Weights of a small transformer language model: MLP 448 GeGLU, vocabulary 7966.
MLP neurons of a small language model. Each row is named by its layer, matrix (gate and up: input weights; down: output weights) and neuron, and shows model dimensions 64-191. Each number is 200 + 30 x the weight over its row's rms, rounded and kept within 0 to 999. A neuron's up and down rows have the sign that makes its largest values positive.
After each neuron's rows, "fires after" lists the tokens most often just before its 100 highest values on Wikipedia text that the model never trained on.

L6.gate331,237,248,215,269,232,164,189,182,242,197,248,177,211,182,170,232,202,204,212,209,200,175,172,196,218,150,143,228,169,186,176,190,220,146,220,225,272,180,226,132,235,212,166,203,214,180,221,194,207,223,208,206,217,224,202,253,203,199,211,196,159,144,220,195,197,160,230,193,217,242,149,224,236,219,206,248,171,151,161,217,284,193,181,248,170,184,229,251,234,178,215,170,188,247,226,222,229,237,218,195,176,270,224,221,214,162,209,234,182,193,211,205,162,222,199,168,207,221,171,153,220,205,231,221,243,210,244,157
L6.up331,185,236,216,169,183,246,214,285,166,141,193,201,205,204,195,151,169,188,179,248,170,159,159,154,206,138,207,180,164,237,236,198,178,167,154,213,149,238,147,191,204,265,230,235,151,220,181,175,248,215,158,208,194,177,136,155,194,217,200,205,190,228,192,168,259,193,205,248,213,209,241,140,195,232,164,170,212,185,253,266,195,203,225,189,244,156,205,220,214,189,195,206,179,192,166,198,167,197,190,221,176,221,204,179,163,185,152,183,169,232,229,222,242,170,203,231,182,201,217,167,203,169,198,229,152,248,184,215
L6.down331,215,186,172,175,199,179,166,194,250,213,199,191,239,231,193,168,220,235,272,161,240,168,231,213,191,158,162,235,215,215,177,212,225,224,233,151,210,211,205,195,246,160,216,234,240,207,166,208,152,188,277,222,199,165,229,179,222,235,191,187,206,171,217,193,178,235,192,160,202,205,258,237,147,225,210,206,179,210,208,199,144,217,222,147,218,204,186,194,218,147,234,198,219,209,265,207,203,228,219,245,183,212,196,163,182,243,243,210,223,211,198,175,221,220,177,135,233,206,194,204,141,208,192,188,219,192,158,198
fires after: " \"", " (", " G", "\n\n", ".\n\n", "=="

L8.gate193,211,215,202,243,196,153,186,232,193,157,234,205,240,166,172,216,279,185,209,150,150,264,211,225,219,174,186,180,222,172,250,166,236,209,244,208,223,141,134,151,248,160,204,221,236,129,217,196,158,172,180,227,178,157,253,194,246,181,184,221,168,227,201,162,235,185,185,258,178,222,139,195,230,214,131,209,209,202,163,211,181,218,192,233,134,204,212,224,176,226,200,203,213,185,220,221,151,181,220,217,181,205,228,227,220,240,181,175,235,206,226,231,215,251,179,192,172,215,188,177,206,212,217,210,158,209,217,188
L8.up193,179,182,238,239,189,261,161,228,236,221,198,203,203,200,185,203,208,156,207,178,211,223,207,215,213,169,164,188,206,215,216,246,201,204,270,198,156,194,184,180,263,195,224,198,197,205,206,195,158,221,216,281,179,185,232,202,195,188,198,204,175,227,160,160,210,222,219,209,195,210,170,173,241,233,171,176,191,179,169,248,165,188,200,232,166,237,149,181,144,164,159,162,203,168,163,163,167,214,232,196,256,243,198,204,219,238,197,176,236,205,226,253,173,242,195,162,162,207,220,163,234,249,203,210,224,129,199,199
L8.down193,123,260,209,234,225,167,241,221,210,177,220,229,253,176,233,195,133,221,211,277,237,196,204,240,272,209,258,190,183,217,162,150,165,206,192,164,191,177,204,186,170,199,167,204,202,142,211,149,174,224,199,198,172,199,212,193,227,155,200,237,228,247,175,183,188,216,216,227,236,168,236,181,228,206,201,231,153,191,169,244,228,172,208,140,206,236,203,210,230,228,169,200,240,216,199,246,222,234,179,196,171,222,208,176,227,215,198,201,242,169,232,231,212,207,168,204,185,183,235,186,184,236,186,183,181,197,218,233
fires after: " served", " he", " was", " He"

L7.gate131,213,203,190,252,179,228,246,144,191,210,228,264,231,184,191,211,242,219,197,174,188,185,177,208,207,194,214,175,227,203,152,183,185,187,221,121,235,185,129,203,164,200,208,219,224,160,183,216,139,172,195,186,201,191,188,212,190,196,140,198,155,173,213,200,222,223,144,237,155,197,240,185,214,225,157,213,204,163,223,186,182,210,221,198,173,239,230,161,156,221,223,195,184,200,200,203,198,193,234,199,257,189,207,173,224,171,223,190,236,129,146,159,234,239,197,192,229,221,170,190,227,192,200,216,134,192,228,263
L7.up131,231,210,228,206,197,186,205,267,186,226,178,153,195,199,189,176,181,139,200,241,206,217,251,218,185,197,194,208,189,193,198,179,200,174,201,188,207,180,183,173,189,176,197,217,153,200,205,211,142,183,165,198,248,177,193,218,201,107,173,267,170,204,167,154,241,264,177,236,225,179,235,186,198,189,216,206,160,250,157,184,182,256,243,213,169,220,165,199,234,213,214,157,216,158,219,210,219,200,168,220,154,214,260,218,183,210,184,207,216,202,232,203,191,188,221,160,164,192,197,242,255,212,230,193,210,151,192,202
L7.down131,194,183,224,296,269,145,193,156,188,233,224,249,254,197,148,182,236,195,205,187,155,158,201,237,250,203,262,220,170,285,230,190,146,191,201,180,214,191,200,193,218,187,198,179,202,196,223,173,181,224,174,156,174,171,221,160,234,227,245,210,230,251,255,215,151,193,168,206,149,230,212,169,174,189,187,200,216,201,182,187,150,194,196,252,213,188,186,210,143,187,195,250,130,217,172,197,202,203,196,199,169,167,210,237,154,198,194,189,181,168,175,175,202,188,137,181,173,223,192,205,218,180,180,219,209,243,181,211
fires after: " he", " He", " and"

L6.gate234,198,122,171,207,169,219,204,188,207,171,191,225,197,264,211,229,257,150,242,207,152,230,149,176,282,186,164,190,176,145,214,201,168,203,203,217,225,220,222,203,260,211,183,179,194,204,217,232,260,174,194,193,200,156,174,199,197,220,145,158,214,184,211,193,223,192,175,196,223,178,166,181,170,122,175,201,211,254,197,201,206,239,201,175,206,196,212,214,166,167,164,204,215,209,215,169,201,202,202,215,231,158,232,202,174,228,219,183,179,204,176,202,160,238,208,205,205,201,238,267,223,246,175,211,189,230,223,155
L6.up234,236,218,221,217,196,164,236,132,197,212,225,249,202,203,202,189,278,203,193,175,224,192,160,253,175,203,223,182,211,230,162,198,200,230,229,181,168,206,233,191,219,166,193,163,224,207,193,213,267,203,261,222,220,167,251,196,231,207,178,244,179,184,163,247,210,219,199,245,176,216,175,190,180,270,229,211,171,205,214,208,242,178,200,186,192,184,220,133,210,242,165,222,224,198,187,172,154,232,173,185,212,192,219,166,155,163,203,185,231,157,284,165,166,215,173,254,223,193,199,180,209,242,197,208,208,204,157,231
L6.down234,220,233,158,234,186,232,210,224,230,205,221,236,264,231,245,213,210,180,180,156,217,231,111,241,229,140,207,256,209,197,198,203,211,187,212,238,191,151,241,263,185,256,196,170,190,176,207,186,206,194,199,215,151,232,215,254,220,232,189,164,206,199,131,225,228,172,199,166,193,186,181,173,221,164,186,192,191,215,237,192,194,207,180,209,174,234,166,209,172,214,204,221,220,196,226,189,238,219,251,157,188,192,124,209,191,266,209,235,198,165,162,211,197,219,212,180,196,193,223,217,164,153,186,217,198,207,152,213
fires after: "1", "2", "0", "3", "6"

L8.gate280,187,237,246,180,199,156,212,274,263,213,219,256,199,228,198,153,211,224,180,201,214,238,239,243,208,176,165,233,194,257,218,236,167,219,225,184,149,212,209,177,133,202,212,199,209,224,197,180,149,285,202,207,197,213,175,177,274,167,270,220,171,177,155,255,183,199,204,206,168,195,243,198,198,140,233,189,158,210,196,245,150,231,230,205,210,188,195,238,216,173,226,198,213,180,137,194,173,219,178,164,134,231,170,214,200,217,200,247,201,203,174,227,195,181,213,198,211,210,248,162,238,244,194,215,192,185,152,156
L8.up280,190,150,215,223,144,195,114,226,185,224,226,181,244,166,191,192,126,193,235,124,166,203,197,196,155,199,225,192,208,205,138,185,165,198,210,216,213,121,238,213,240,231,211,184,133,144,138,264,195,174,209,210,212,219,184,204,207,194,182,180,166,242,132,242,193,157,193,229,223,239,157,220,227,139,156,193,211,180,141,198,220,182,259,216,183,180,206,260,237,184,173,174,231,230,165,156,187,201,224,234,223,201,186,208,161,192,237,205,209,257,207,229,179,206,215,218,175,229,201,167,203,172,180,206,229,202,169,211
L8.down280,187,204,159,195,147,196,160,174,180,184,202,191,207,219,200,164,173,238,177,202,241,177,257,198,195,224,179,229,207,221,218,215,191,212,196,152,203,213,221,255,136,193,255,175,211,223,155,182,213,210,257,214,186,197,231,160,214,133,240,203,194,181,175,182,155,174,216,217,211,187,212,248,232,193,204,184,143,244,192,133,184,190,176,228,210,156,186,201,185,202,163,196,204,246,186,184,252,208,168,224,197,208,183,184,152,215,155,268,208,217,195,213,285,207,254,246,219,215,166,219,210,190,135,202,195,207,201,213
fires after: " ", " |", "–", "|"

L5.gate228,217,212,208,205,229,227,228,255,164,161,200,172,244,219,240,217,193,187,195,218,186,198,208,193,215,222,208,237,195,189,215,203,158,225,227,233,174,222,189,233,123,261,231,222,124,197,216,182,247,238,166,195,201,201,230,227,221,163,236,222,231,223,181,156,196,220,227,207,188,164,264,208,186,154,171,212,206,249,218,248,239,252,220,180,179,170,213,243,191,194,193,240,298,172,166,248,226,195,173,237,221,208,188,206,208,178,214,194,194,217,184,237,212,214,159,167,217,221,172,231,204,158,221,187,222,196,185,222
L5.up228,173,206,214,215,190,211,204,194,185,164,209,182,266,172,195,221,132,190,181,184,224,198,229,167,163,211,165,176,211,198,232,176,231,178,175,231,185,150,199,173,195,210,217,129,209,168,207,216,167,130,184,216,207,209,203,212,218,237,179,138,189,210,185,224,243,246,163,172,197,203,196,150,179,204,153,246,228,174,196,223,229,197,185,250,207,213,248,206,199,171,168,174,242,193,175,175,198,157,233,144,215,269,224,177,223,218,266,180,213,182,222,216,173,213,146,220,210,211,196,198,242,216,209,162,137,222,158,200
L5.down228,162,220,215,211,165,237,172,215,220,242,189,214,205,195,174,186,191,204,154,150,231,156,193,182,197,210,185,194,229,197,158,177,166,213,205,150,165,217,221,129,234,217,175,219,223,170,205,235,211,203,201,239,174,156,167,195,217,219,172,234,178,229,186,133,219,214,181,197,167,192,181,203,216,179,168,182,191,189,203,143,184,165,215,208,230,181,174,202,212,151,222,263,179,217,192,229,226,196,220,240,172,176,232,196,155,216,135,196,198,235,186,156,217,206,196,163,244,141,206,203,147,201,191,204,250,192,204,208
fires after: " ", ".", "-", " Se", " |"

L8.gate150,198,230,204,209,218,185,148,194,202,183,142,228,185,203,222,101,250,192,170,168,223,202,154,224,232,190,177,206,222,201,183,233,172,272,185,148,174,181,225,129,264,240,185,200,222,218,199,226,167,248,226,174,201,213,155,237,177,236,186,209,193,151,184,200,169,173,208,266,195,212,244,223,195,179,203,194,220,227,193,194,167,193,175,207,178,199,156,186,225,225,243,232,236,222,199,208,167,216,215,153,180,149,152,187,207,198,175,204,180,199,174,234,175,279,162,174,221,212,175,199,135,228,188,164,176,183,160,231
L8.up150,248,194,213,239,209,212,199,154,194,232,193,150,217,196,208,217,217,158,194,186,277,227,178,189,213,155,200,158,234,142,201,228,171,237,196,156,243,208,195,234,242,247,208,194,232,192,207,211,198,230,250,145,180,254,216,203,199,219,185,214,155,141,168,170,198,191,230,192,214,177,211,140,189,201,173,182,244,192,222,194,177,179,167,215,141,207,168,149,227,212,258,205,213,201,182,192,187,193,211,116,243,207,150,213,211,211,170,186,216,160,174,229,210,227,204,236,216,196,182,179,162,217,163,218,190,193,205,217
L8.down150,197,247,237,194,233,245,231,165,203,181,188,198,224,213,174,248,175,206,233,241,198,228,171,194,181,156,128,168,151,164,214,186,176,207,139,209,192,190,211,164,206,240,179,212,228,224,260,150,192,178,168,202,191,174,232,208,214,170,183,219,195,192,180,184,195,197,209,146,203,159,194,231,254,235,176,211,173,170,181,200,192,162,166,216,224,196,198,155,177,222,226,230,229,195,228,172,165,197,204,197,243,214,210,144,227,215,200,204,179,176,228,204,176,221,179,257,230,194,195,192,222,230,223,228,126,259,212,243
fires after: " ", " |", "0", "|", " Friend"

L7.gate222,266,194,164,150,165,165,200,214,212,193,207,232,242,245,222,176,157,172,251,174,180,177,183,206,167,206,220,222,219,156,193,203,256,220,216,240,184,201,171,192,216,207,218,246,160,230,241,204,187,248,202,215,192,199,210,234,187,146,234,201,172,147,166,268,189,198,180,204,210,188,255,182,210,165,200,198,174,203,183,176,197,170,180,220,169,198,219,191,213,274,218,205,225,256,147,189,216,204,253,243,178,222,191,230,113,202,211,201,179,183,212,220,186,196,193,223,160,229,202,231,173,197,196,228,194,131,252,207
L7.up222,206,205,171,167,261,204,231,192,221,263,201,197,188,128,191,186,192,198,187,202,212,154,185,186,134,177,227,243,191,205,223,211,250,194,216,201,209,145,221,209,203,196,247,205,220,185,201,229,137,258,231,204,295,181,218,200,268,230,213,230,150,204,226,210,237,200,208,224,156,187,211,223,182,156,189,181,228,244,206,199,212,145,149,212,174,173,158,208,225,225,186,211,189,142,173,161,217,201,179,157,211,205,190,211,217,167,206,177,192,202,185,258,123,196,191,194,216,198,153,180,204,214,271,188,220,134,152,179
L7.down222,216,155,208,211,185,179,208,215,155,201,154,195,224,180,237,219,190,221,264,185,254,192,165,175,218,227,210,195,188,217,205,157,197,254,152,208,272,153,245,183,146,208,190,167,187,221,206,207,221,229,195,246,215,181,145,190,182,149,198,172,153,246,170,220,229,172,253,202,161,238,191,161,234,208,211,173,198,181,170,182,182,144,212,248,201,199,214,162,204,209,267,175,196,241,218,244,225,156,185,179,178,152,200,149,176,193,154,205,165,223,243,218,214,192,166,240,216,198,212,232,218,213,193,159,203,218,260,210
fires after: "3", "4", "2", "–", "5", ";"

L6.gate215,187,263,234,143,171,141,199,201,191,227,207,158,170,166,163,134,198,173,195,200,211,182,181,196,230,206,191,176,211,189,194,172,179,241,244,201,220,144,204,202,213,198,197,181,181,195,162,229,200,225,203,193,239,190,214,205,224,170,223,221,226,218,248,196,205,238,183,237,192,235,277,195,153,185,145,176,224,196,206,221,243,222,181,214,199,208,229,208,221,250,218,217,198,235,207,192,256,245,226,226,207,174,250,200,188,176,180,219,252,162,188,172,218,201,208,179,117,198,192,193,185,198,225,232,194,235,225,186
L6.up215,169,262,229,216,232,238,202,234,195,165,204,212,234,235,170,206,221,158,225,244,193,187,202,185,177,227,238,211,209,217,168,206,209,149,161,230,200,167,194,204,224,217,251,253,165,198,249,261,185,201,157,260,271,205,218,202,194,186,147,231,208,202,187,187,218,195,170,243,263,163,173,196,227,228,147,229,231,242,148,242,126,234,225,177,226,211,209,241,240,179,251,252,194,153,140,156,271,174,185,213,212,192,218,147,197,169,208,181,202,193,207,187,223,168,233,198,212,196,247,257,216,178,200,243,193,177,195,178
L6.down215,255,151,186,188,131,188,212,243,196,225,244,227,184,208,175,185,187,138,227,224,203,158,196,207,190,187,162,189,167,187,236,169,199,213,238,204,261,225,190,191,187,184,157,196,199,236,182,211,175,191,243,172,210,213,156,218,213,282,191,204,187,182,227,174,199,176,299,154,169,206,226,215,192,210,226,198,180,152,214,196,190,183,261,224,182,216,191,245,176,208,188,212,205,192,207,209,194,208,181,152,145,267,207,179,195,193,187,225,180,190,226,249,224,208,227,212,211,183,207,187,195,190,228,190,195,186,173,188
fires after: " \"", " (", "==", ".\n\n", "===", " W"

L4.gate417,166,192,199,251,250,144,210,258,194,224,214,223,231,205,210,227,240,196,220,173,182,284,275,189,233,215,219,216,193,233,154,257,174,206,224,177,199,193,201,265,192,222,252,175,222,202,244,182,182,255,200,227,185,227,155,256,215,164,196,161,224,132,192,188,218,163,184,170,152,238,214,228,251,180,179,161,210,223,247,259,201,135,167,217,202,243,222,167,221,205,201,214,210,219,229,196,191,189,190,231,162,228,255,189,183,217,199,173,193,194,164,190,197,198,185,190,197,223,214,243,191,192,183,182,201,196,185,189
L4.up417,191,252,214,167,241,194,191,195,239,188,207,185,198,180,144,203,211,219,262,171,188,187,215,151,178,176,186,111,163,240,190,213,192,153,232,194,164,164,178,214,221,190,195,168,200,236,308,220,154,188,217,189,178,222,208,176,210,236,216,201,214,250,227,153,190,195,227,224,245,170,190,192,217,168,209,169,217,182,214,195,225,199,195,227,238,214,168,179,150,225,180,188,242,136,195,170,216,204,204,163,222,257,145,168,186,200,168,185,192,184,198,203,220,193,138,195,182,215,206,198,220,195,239,241,175,170,199,195
L4.down417,217,202,250,222,211,175,224,223,224,222,191,218,218,225,217,264,216,193,147,202,205,232,234,195,146,168,201,244,207,135,185,183,190,202,189,190,214,220,177,188,155,190,217,203,177,234,142,189,215,202,156,151,254,198,187,189,242,188,220,166,186,165,166,167,223,180,236,190,160,222,252,173,183,221,160,218,187,212,258,223,182,172,192,244,160,195,184,183,177,203,216,196,158,201,174,222,188,167,216,221,169,174,250,161,201,186,216,241,220,194,168,232,221,243,197,187,234,162,195,167,207,177,177,228,199,223,209,225
fires after: " ", " a", " for", " in", "."

L4.gate167,222,191,158,116,204,192,225,220,171,186,207,218,223,216,219,214,184,227,189,133,202,248,223,177,165,173,208,202,214,223,172,172,194,250,198,224,206,192,203,221,163,213,194,162,177,213,172,230,221,225,203,189,226,227,175,214,217,184,165,185,225,175,176,162,116,213,191,224,189,182,220,195,167,159,180,261,196,216,212,209,242,222,203,195,232,155,207,272,211,272,227,240,214,262,186,205,218,243,189,230,224,222,170,194,173,196,179,205,173,229,169,219,236,209,181,173,180,229,157,216,177,180,190,275,240,257,177,217
L4.up167,226,208,169,221,207,220,134,234,184,216,195,243,243,196,206,204,248,192,190,219,276,212,168,217,147,182,227,254,212,178,223,206,220,195,208,200,193,181,194,215,196,248,228,154,224,197,135,182,179,200,184,257,211,204,162,222,164,230,243,230,223,167,221,191,219,183,207,164,146,231,226,217,201,182,195,204,168,242,237,181,213,192,165,175,218,249,233,189,196,196,191,246,149,174,205,218,200,186,190,164,208,218,176,166,235,199,182,223,197,220,215,218,235,225,233,187,190,157,219,243,211,243,186,203,176,213,235,198
L4.down167,185,259,277,155,186,215,274,173,216,202,204,90,235,226,192,185,211,228,221,248,152,183,224,170,228,197,156,181,195,191,190,189,201,194,217,165,181,234,192,237,267,98,265,198,164,214,239,184,197,225,192,156,179,194,208,187,221,130,264,172,262,224,171,213,187,238,160,190,194,139,225,206,199,216,186,199,238,174,209,266,207,221,204,215,158,186,145,169,183,219,212,234,194,198,211,206,204,173,200,221,219,208,203,220,156,171,234,145,183,208,171,242,178,207,193,181,195,201,177,179,141,234,181,224,177,170,230,214
fires after: " ", "–", " $", " ("

L5.gate133,218,191,230,153,199,157,223,210,179,124,197,239,213,200,181,222,188,200,188,177,169,238,204,166,201,183,209,230,269,176,177,207,193,203,176,245,165,193,156,212,182,184,202,232,238,190,198,184,183,189,195,224,238,222,184,180,181,189,201,187,192,142,191,174,184,159,212,190,211,148,226,192,210,158,219,196,162,207,195,240,221,245,221,225,185,194,258,234,234,195,241,166,184,179,172,207,177,178,203,192,177,197,219,195,219,180,155,203,291,185,199,173,175,223,213,176,186,213,180,229,193,157,253,272,176,231,219,142
L5.up133,187,190,207,219,222,199,187,216,159,172,196,191,220,186,189,150,191,209,209,163,149,200,185,142,156,197,182,219,238,225,214,185,198,239,161,175,191,172,211,208,170,220,247,207,177,203,213,181,208,230,175,226,185,232,223,164,202,170,196,211,230,203,230,222,202,271,177,192,192,230,179,170,211,200,188,246,236,200,169,208,259,147,193,173,231,247,260,199,175,208,170,183,193,181,222,205,167,229,204,104,190,208,174,151,265,185,242,233,281,193,253,148,232,191,253,254,170,190,207,223,229,227,209,181,144,190,218,182
L5.down133,172,269,232,184,198,233,184,193,190,246,202,280,182,137,176,227,229,184,206,220,183,219,204,226,180,199,238,218,221,218,211,156,185,192,206,210,198,235,197,188,174,247,187,251,140,239,243,250,215,126,200,204,190,194,215,203,185,198,218,217,166,237,245,243,163,204,208,202,202,196,200,212,165,191,199,179,219,212,201,167,163,155,223,252,220,219,213,209,192,181,256,191,176,198,226,241,164,157,158,174,220,225,206,199,135,235,247,224,174,259,176,232,203,186,180,189,199,148,227,161,215,238,225,139,205,185,171,231
fires after: " |", "|", " c", "ce", " not"

L8.gate75,192,212,137,195,158,172,169,199,214,244,217,192,241,201,174,258,155,190,238,222,194,173,210,193,187,201,227,175,190,203,177,189,223,231,187,203,194,224,221,215,141,193,169,208,134,153,165,269,217,190,217,178,192,190,207,227,259,210,229,181,177,145,215,260,229,184,233,213,175,164,236,233,166,168,161,189,218,214,181,203,183,199,179,182,160,255,198,217,160,196,193,175,206,195,232,206,180,198,180,190,193,222,190,210,224,173,255,245,179,203,184,180,169,255,176,181,211,244,225,225,203,209,158,192,235,150,174,216
L8.up75,226,269,266,208,256,155,196,145,230,229,205,190,206,135,161,220,220,160,231,216,212,198,169,226,224,200,148,150,164,210,269,217,175,216,235,156,224,216,199,162,186,219,203,175,234,193,209,242,147,158,230,212,221,148,170,176,145,214,229,191,169,202,179,205,206,207,184,178,169,187,194,224,197,213,208,148,197,188,206,199,150,202,174,228,210,185,181,150,234,154,247,176,188,199,205,192,211,214,241,195,182,163,184,194,227,187,232,205,215,160,235,253,153,197,245,189,201,149,259,191,244,157,191,184,187,155,202,228
L8.down75,203,217,210,169,146,206,199,213,217,149,192,210,233,238,252,190,131,225,185,238,250,221,169,226,211,203,212,285,221,212,190,181,176,204,186,200,204,177,229,163,185,201,218,124,227,222,221,189,196,193,244,182,243,224,211,236,167,197,178,203,256,206,189,193,198,171,281,160,279,193,190,198,214,160,141,188,230,197,204,287,198,239,134,150,208,165,174,209,168,231,204,208,232,257,249,156,209,197,173,203,186,157,227,188,186,222,168,178,139,180,151,194,208,248,226,216,238,184,198,184,232,228,170,190,169,189,216,225
fires after: " |", "1", ";", "0", "3", "2"

L8.gate71,186,183,147,203,168,189,198,233,139,225,195,213,159,173,190,213,204,211,212,150,197,185,227,170,203,176,218,203,244,169,208,184,198,187,243,213,219,197,187,225,211,233,171,147,143,179,222,167,183,223,225,219,266,186,169,154,182,192,192,259,189,256,187,166,179,188,212,218,208,259,200,176,186,216,197,257,158,210,177,178,241,184,227,217,221,174,194,258,146,160,189,237,201,217,232,195,222,184,185,195,187,171,228,135,234,225,227,196,154,174,158,216,247,231,228,149,175,205,194,196,253,243,216,168,220,232,220,173
L8.up71,185,204,189,251,209,177,214,237,180,205,228,233,212,247,186,197,188,216,194,150,218,194,192,182,136,170,191,202,218,179,180,232,162,162,242,216,238,190,177,210,206,207,259,180,238,218,170,234,182,291,213,196,192,188,203,245,219,159,223,161,204,203,173,163,211,146,267,247,157,193,171,173,232,172,188,280,189,187,179,234,198,172,194,224,175,186,230,155,203,251,257,242,203,217,230,190,185,235,177,214,229,167,223,252,204,181,146,191,145,153,245,213,194,175,189,221,215,206,206,218,166,152,180,205,222,209,170,216
L8.down71,182,195,139,201,205,207,194,197,206,214,214,262,223,194,209,169,195,243,181,142,206,210,198,247,223,199,284,240,196,159,166,198,177,201,217,180,212,265,246,231,251,177,205,148,201,201,188,212,202,216,211,207,231,230,217,164,138,214,176,169,205,226,199,213,189,245,167,192,223,196,157,138,167,225,227,198,214,186,246,312,185,205,234,198,251,217,176,169,160,165,200,247,230,196,170,174,215,212,192,193,218,235,182,208,213,209,143,187,225,186,204,148,168,195,201,161,180,187,229,206,160,203,178,174,184,180,205,198
fires after: " ", " (", "–"

L5.gate112,184,238,223,209,173,191,172,209,235,220,198,235,207,207,197,192,250,217,195,172,119,202,202,209,195,169,181,212,183,204,213,179,179,196,195,179,207,218,186,149,234,177,219,192,189,166,189,172,214,182,179,259,220,205,204,239,190,182,208,148,177,201,203,191,243,190,213,253,174,206,259,208,176,234,190,195,151,199,211,255,204,200,249,247,202,233,177,182,183,218,156,147,243,184,196,177,190,178,218,186,245,243,223,287,225,218,184,179,251,134,199,215,169,185,234,196,186,163,148,190,169,187,223,198,196,118,197,210
L5.up112,254,174,234,177,194,220,153,194,142,262,166,255,296,193,175,153,157,158,224,173,202,189,233,200,201,214,181,195,221,222,168,165,246,168,254,236,210,233,180,203,136,185,209,215,172,225,211,177,212,212,242,262,232,206,178,222,184,224,202,211,198,187,233,186,195,264,248,213,132,178,237,224,187,226,187,207,188,165,272,199,203,155,184,200,229,225,194,221,180,194,261,165,157,209,191,201,175,211,177,164,220,218,211,215,206,237,214,189,192,200,203,227,192,163,215,153,243,192,184,217,219,242,192,233,213,139,205,244
L5.down112,197,218,139,218,143,222,258,264,194,216,198,170,223,191,233,220,237,222,211,227,202,211,149,196,181,244,179,179,192,186,267,223,208,199,188,211,222,220,180,160,181,228,166,178,193,253,204,210,217,217,263,203,202,150,157,182,220,141,217,248,181,233,176,209,219,190,225,191,160,229,195,176,173,197,189,201,129,183,190,211,260,161,164,248,203,220,192,184,259,175,250,199,146,229,187,230,162,243,204,216,187,262,191,209,173,204,137,223,223,251,224,165,178,205,173,162,208,245,201,170,196,215,180,225,204,190,167,197
fires after: ".\n\n", " win", " He", " he", " season"

L4.gate373,178,246,215,198,201,247,221,241,219,169,235,231,224,206,230,165,196,181,223,147,192,195,222,212,173,205,219,196,195,216,194,188,220,252,196,199,209,188,161,238,225,193,226,202,204,218,194,172,166,170,183,271,180,199,226,228,197,198,165,201,211,248,212,195,183,219,158,224,188,204,186,211,214,227,119,218,218,261,182,224,235,164,199,130,218,237,226,192,227,221,216,194,217,241,170,220,215,149,165,183,266,221,173,238,204,202,204,237,209,220,210,199,167,221,185,229,155,150,204,193,214,155,203,163,175,199,233,165
L4.up373,221,201,255,258,233,201,184,210,225,142,195,261,203,216,190,209,187,223,188,164,201,208,245,221,150,194,186,186,209,157,206,226,198,183,144,182,229,163,203,175,225,153,214,211,178,145,209,228,214,140,193,229,159,158,205,250,177,251,237,167,209,172,166,199,249,267,196,236,239,151,172,165,217,195,189,202,219,188,204,182,180,231,231,165,228,199,189,184,154,186,234,123,197,147,217,148,219,212,145,210,179,284,168,177,191,143,205,186,249,182,212,233,162,198,211,221,225,199,217,240,212,134,222,226,187,219,171,179
L4.down373,207,235,177,174,163,187,178,264,227,158,189,225,219,186,190,204,210,218,228,173,240,177,160,225,256,194,200,212,190,224,186,223,153,206,200,201,155,152,190,227,146,215,185,243,158,199,247,158,201,212,212,208,222,203,209,190,221,171,193,247,149,185,242,181,175,275,175,204,186,187,193,223,217,248,152,191,206,196,150,186,209,185,205,216,224,188,171,181,218,143,194,217,172,173,217,201,235,265,167,195,199,214,229,201,176,224,207,201,225,175,223,205,211,181,176,141,162,178,193,201,196,221,203,203,252,186,178,290
fires after: " it", " he", " there", " He", " It", " There"

L5.gate146,195,221,217,234,189,180,151,168,236,186,179,221,179,188,238,247,194,227,211,234,201,192,155,192,227,237,176,212,209,229,206,191,209,223,195,226,139,197,214,190,155,286,224,195,169,154,168,182,203,191,227,222,160,226,194,196,195,195,177,214,174,169,184,228,209,240,143,197,202,212,226,211,170,205,218,160,222,213,236,216,213,165,181,177,182,218,167,234,155,214,204,222,241,155,227,203,173,212,212,223,230,175,272,222,152,213,201,235,234,225,164,228,193,200,175,134,227,228,164,214,187,224,243,183,190,238,226,186
L5.up146,219,175,205,154,189,200,201,204,253,135,193,250,188,207,258,244,270,185,208,256,171,259,182,160,213,223,200,199,156,168,129,228,230,208,223,173,119,181,168,136,253,221,228,208,203,164,207,178,203,183,197,212,233,200,184,215,206,153,205,239,207,187,191,214,208,184,192,197,175,168,190,195,205,250,168,197,200,210,209,198,245,177,228,228,173,235,168,249,165,199,202,247,191,214,199,166,187,227,197,186,207,155,179,197,219,207,232,202,204,217,259,150,181,255,202,195,193,199,192,239,210,180,138,201,238,168,212,183
L5.down146,178,190,218,181,158,207,211,203,170,206,171,163,236,165,218,205,195,211,224,205,174,191,247,256,181,165,262,230,202,218,203,189,232,178,207,206,182,211,281,194,190,151,192,200,179,210,223,204,186,197,170,220,188,184,238,141,246,213,184,172,247,185,193,190,220,216,188,194,181,171,183,209,236,190,228,210,223,147,250,135,171,224,195,203,202,198,244,233,175,173,223,165,190,211,167,181,219,181,193,177,119,212,204,158,161,190,185,227,207,168,168,250,206,190,204,222,201,172,177,176,192,227,203,203,194,232,152,226
fires after: " K", " B", "B", " F", " A", " S"